MLP neurons of a small language model. Each row is named by its layer, matrix (gate and up: input weights) and neuron, and shows model dimensions 48-143. Each number is 128 + 32 x the weight over its row's rms, rounded and kept within 0 to 255. Numbers have three digits each. A neuron's up and down rows have the sign that makes its largest values positive.
Before each neuron's rows, "fires in" lists the words (lower case) most often at its 100 highest values on Wikipedia text that the model never trained on.

fires in: "including", "for", "compilation", "include", "included", "sometimes"
L6.gate213:099110122096098132107132156135045184122172175167156123127072141153132159163142099143177095122096110114118124159142131112118144118176119108133085141085173119113128108171165121179084160175117154180127124110175108065125143135100067093136144091123110163135147153194130218115127119139120123158
L6.up213:159100206127112127190090110126159179146121134076079100137110015140075098081104069135076114082072159098179089141125117141157120128177170170178117132102198047156112136159117138117090093134102100088111132124141167116112131104117114136188161112220100061117166103158117115150127168141053108179

fires in: "including", "include", "included", "tried", "includes", "for"
L3.gate660:137094117171136063075168127154112120116203135098134116155131104094062119140112108144141106123162129166149133177114105185092120154166114120155201129146117111127101134155156156124145100156161110158166096143184085125084115077059089106142138112139098108096147154133189077187138138150121115089
L3.up660:135123177116119119150091139152131139168158179101061144065133122105110096098113108116149120135087168106105180102127091133151140192135110174111085156116122101116150121137110105133081129133081043171147141129126097133132098127102098077110116121134176138113104122136125166135167087117120155137

fires in: "for"
L3.gate470:115098146125114107129079168138114147128108170108130171075146095117127105136083117132161171126086081113128110107122157071094128114116145137123170135142090198126123112110094181104097080106163118186135168153050108071123181177162110131125121125060139053151116129128101136088164123143103103138
L3.up470:114150107171106131133176086141127076140100145119137205125138085127134146136119160148075103137074148117164223109148147101117126151143132186134157159110111140120168146166120135108186098074130064113033142156201160018118124129119162171134145117113105105092138134101131148126169126125088109093

fires in: "best", "team", "made", "mexico", "wrote"
L3.gate507:073189181128117134099104101146086142140177123106175156109110155100179092111150161119111157170111055085161165059130148130080096110097138081090129144168174164118094139148145072159105153187124185124098130140104154161142125135124116159162088125094084122164087129122117125125140158156106141123
L3.up507:124135088064179075168155174134055119086151159119130161151073173073154100119119121107039117106134172140141213156161130149168104051115080126083095079152138114097161123130216119146150086134119161104105114138139149118146130152145148169164067101187142158178186107117151083122109131160151153122

fires in: "on", "down", "up"
L6.gate295:119121133135127069153137103108142067141174140116081172107132163129195086122079119173142154159119190141095136106158140143153140166110201140086138152140170131092164059124111171126171153090126123185120102170153125101155116065090091107162186152122143119094132118132148107129080103171079114098
L6.up295:113163118090096153063119141130165177116184179132163167135117133141155127185151123132097110105158116164085182141092080052061152117132085122143128162112099198098128160184090141171113154071065086170135090093111155123118138097160116089093203160184124104170101135163136133103128091149114121164

fires in: "by", "against", "through", "power"
L3.gate527:092136071134113156102183143147118146099124124132114124082151134106121168108143153134155108151103079096120143062137197126158146168123145117127123135130185098125182141102147109161115176106101117121168099093108110114137126159153118123168138120095181103132155050143192110125109171148130129108
L3.up527:083092142147092153149146155111109140139112102123126124124185064158103149174101083133101138216100133171124140050164136167110077179135111090186204161112172123102116161197126170159137156130175144074103142175146142093148107101101093123134147126078116151084046137099148130136170112124175107113

fires in: "league", "october", "one", "day", "september", "june"
L2.gate138:101132118147157093169086146158089130117130152138132146157144122130124196220103124150099105165141084111147115093070130087133168199203132124154164118156155157132124173125148117108134101081165168070152111156167144139038129068136095080137186099070108139128083143133102192109170145156134113113
L2.up138:122086138114121107129105069109108143138120139113097133167186168118151098180105164148175111114114146103146147166139095129166160159136134155111153158131147131125117178192117097121156136087146174102223142153070152115111133171145172167151139141149147111163108067124106119136153148105152148171

fires in: "it", "him", "out", "taken", "went", "unknown"
L3.gate553:167132099097105127085066113147086145126190114159164189158130038140178168183137178155110099124173175162034114090096120132100156095118074100133201104088090145176107152137156142131171106117122054137150162122082120149124068128141112150119130107129100173116124173211179125111133106128145117095
L3.up553:179077114127142105166162183128135105121124160136152158133116102145095056170103169164138129108146116130136150160197105190118169107115140066153149153116090096107118106124120188069115139195173134124167118164136159166125180131056186134151126123113155100161160135099114137063133125088174149121

fires in: "received", "california", "forces", "resources"
L2.gate175:114128128127186125131103118118136117120142101181119176131139151120104125110108169139171053098155142139149163100139145139143113148122121143151161162117172104159102101143116159147078078146170147156204141159163178111153139187162055128108123137129126135163147100114100164178163134198150080104
L2.up175:110129135181151122085099107181165144175099136131082182079140093121158094131136108179111122038121124159169179146163184125114141114158136081103129140145153164207143153159180126170069141081103083160138097118175145120127148095087118079165103135142157114139134120068188089130150097106182118161

fires in: "all", "are", "most", "area", "more"
L3.gate330:138078129145199145111107138128116091142130096149131106120122136174178074094084151142075112143100155136064153128080136130100161132152089130100106103085166096116096177112104141175112109109059102080149152150117088114114133129152132163152077020123108160086154193163134114177135139137083153135
L3.up330:081195162086128037169203183072103123136145158165170131148130148091130079076101129102117110154082059109130132113127069145137080122120142144128139074129130164145174157123093096196113149104091103147123162161148163169161132106149126130207101143083157106131137111141155117112085195138096141156

fires in: "used", "using", "use", "million", "ordered"
L3.gate541:110102097174093114124108142167136129062171118138134096118105117125122072091103171142202127088174180121129119126152173112056083131108099107136125150129138085137121140110190090134214140106099143147128112121161158095068126144089190078175130120100146166172058107170152177129099107127121125147
L3.up541:139129163102132105119127101146086154124185159148129165159085126146127158174090117138103075163134139131092109119107101142107119131074117135144201155152060150125139175189172144140165156180100188081109131116130078177110146123122137096116117133186095148178122115142095179076141121062088143151

fires in: "is", "was", "henry"
L6.gate66:098102115168109134184194160126150103133125140104102109200166129144168152137147105152118152133160112111180077177182182127112176177192120149086122138127188160128178172160112178170121143098157187147132087122139122157156131159076123128163114153086085104090114159118093139092111131120159147146
L6.up66:126193152167190090159161110111160092129142130064131121149124138113148114116159125094109102049141194088126171135088131143109160104141093169160066172140125075133115142176165117108119103104133098122167148109156133170108073142136117157137104048123153154147055148079104096123134127135130134201

fires in: "made", "named", "elected", "votes", "focus"
L3.gate573:097132163129147140205124180106111137127162164148142157172044101120119038092128149119104151139137195087136191094096213131130186092125126126079141094150093081115109144072117122141071113084145124134150112143098136111190087121103097104151121071126130157144134118120171140148111091142142142162
L3.up573:148103090140199079173133108157139133157097113092144126138188039111138147154120167177122142109112121198135192102074165087142123084138126147123112101102104120150170122118157089091154155104114152116141107125217093103172140101103221139105129157172089120128115098164195157115215126133121138142

fires in: "released", "known", "release", "television", "elements", "relegation"
L6.gate239:138173168083133154124166147128098160136147063132128089160108115123143164098130120135087132124172170126154131145161147148081100156185094107127130203114106153155133178176146169108135170119066179087164108155129116136140134123148144147142104075058107118144073180120110184079067124087129161101
L6.up239:094130177168090126184125100210088098106112168125138156137157076094098111136148138175152143189120158154136108138104130168114126137144131116128100111168103151130109107135162136165133087145170110154126137109089120153133106119126176129131119097149076139071166095128132123126133081151101191100

fires in: "known", "parish", "soviet", "poem", "captain", "polish"
L2.gate638:065108083129094124139136102128060127101089110162082126133173063162145079129146169073145140114166120090162157090120099147119127170114129098128144142177139186140131164129168159158134191128231113150197109137147150085100093156096084117153158104168106107134154054105149147142146129109145140115
L2.up638:118126106121139128096153180102151149155120109158104117138072184148106155131124127092154097133144111142114100096141097159088128110128177156121155174076081110175123154129096141120114161082139095117170127136070084103140147164147156166173079098167134194083115107086145098104131162130113114118

fires in: "a", "an", "opposite", "opened", "old", "own"
L2.gate346:113164065104107142150163048122157084097109102167092121182123181162147120128111177141170100131200098110110117107118120152151126166116154084134137102125159114072167165091116127122119159075103087114169108135087196135152111122132120124189127153145128088126132201098111115118151128119139097075
L2.up346:153124139098146154092108124115091142122102141170177095147121082127133158184112177116134131093137181118117053207059164156093159161118128122124168101077184140119143105122187123122191077123096148104193120127102091123153092115140142173088165055169134131150122157170131212161143088181138135143

fires in: "to", "can", "would", "up", "may", "might"
L6.gate277:061133136116103121132132096064146122118132105157152219104095135190109125130103122095098152106133187118147119097148135195127100086094065123164105188156106063069115167086145143125099140133123105189153143105164125090214142114154154121170136164115169102217140135152100161086092056120134092110
L6.up277:128086118066057132157079122061122108129127093141125123097147219102170087129162101128138099113121090171098190108060130125146157086139145096097099179147154151096111133167137084142163126131131134134162153190156115162128137127128105051104109135203134094095138108085153109090128124138133110093

fires in: "not", "because", "although", "while", "sometimes"
L6.gate296:109154113095200133146104112144085162138095101159133151153155122181158199186141151149128167155150112125113155105115088134180109107113125127146139096110192153114165111125194123130153168085099129131177112085157133159136118140069095116148116159147119112158145120091093143232114146116133172158
L6.up296:112170117136111180142119160152160082168128121136141181125117158093102142178106136117128107059064165146119106093134069120126202165137110142103081097139088122175206097149142135129155126149089160156123074122093125154147103102180085133180140122127063081105168113128148098117090131197097129177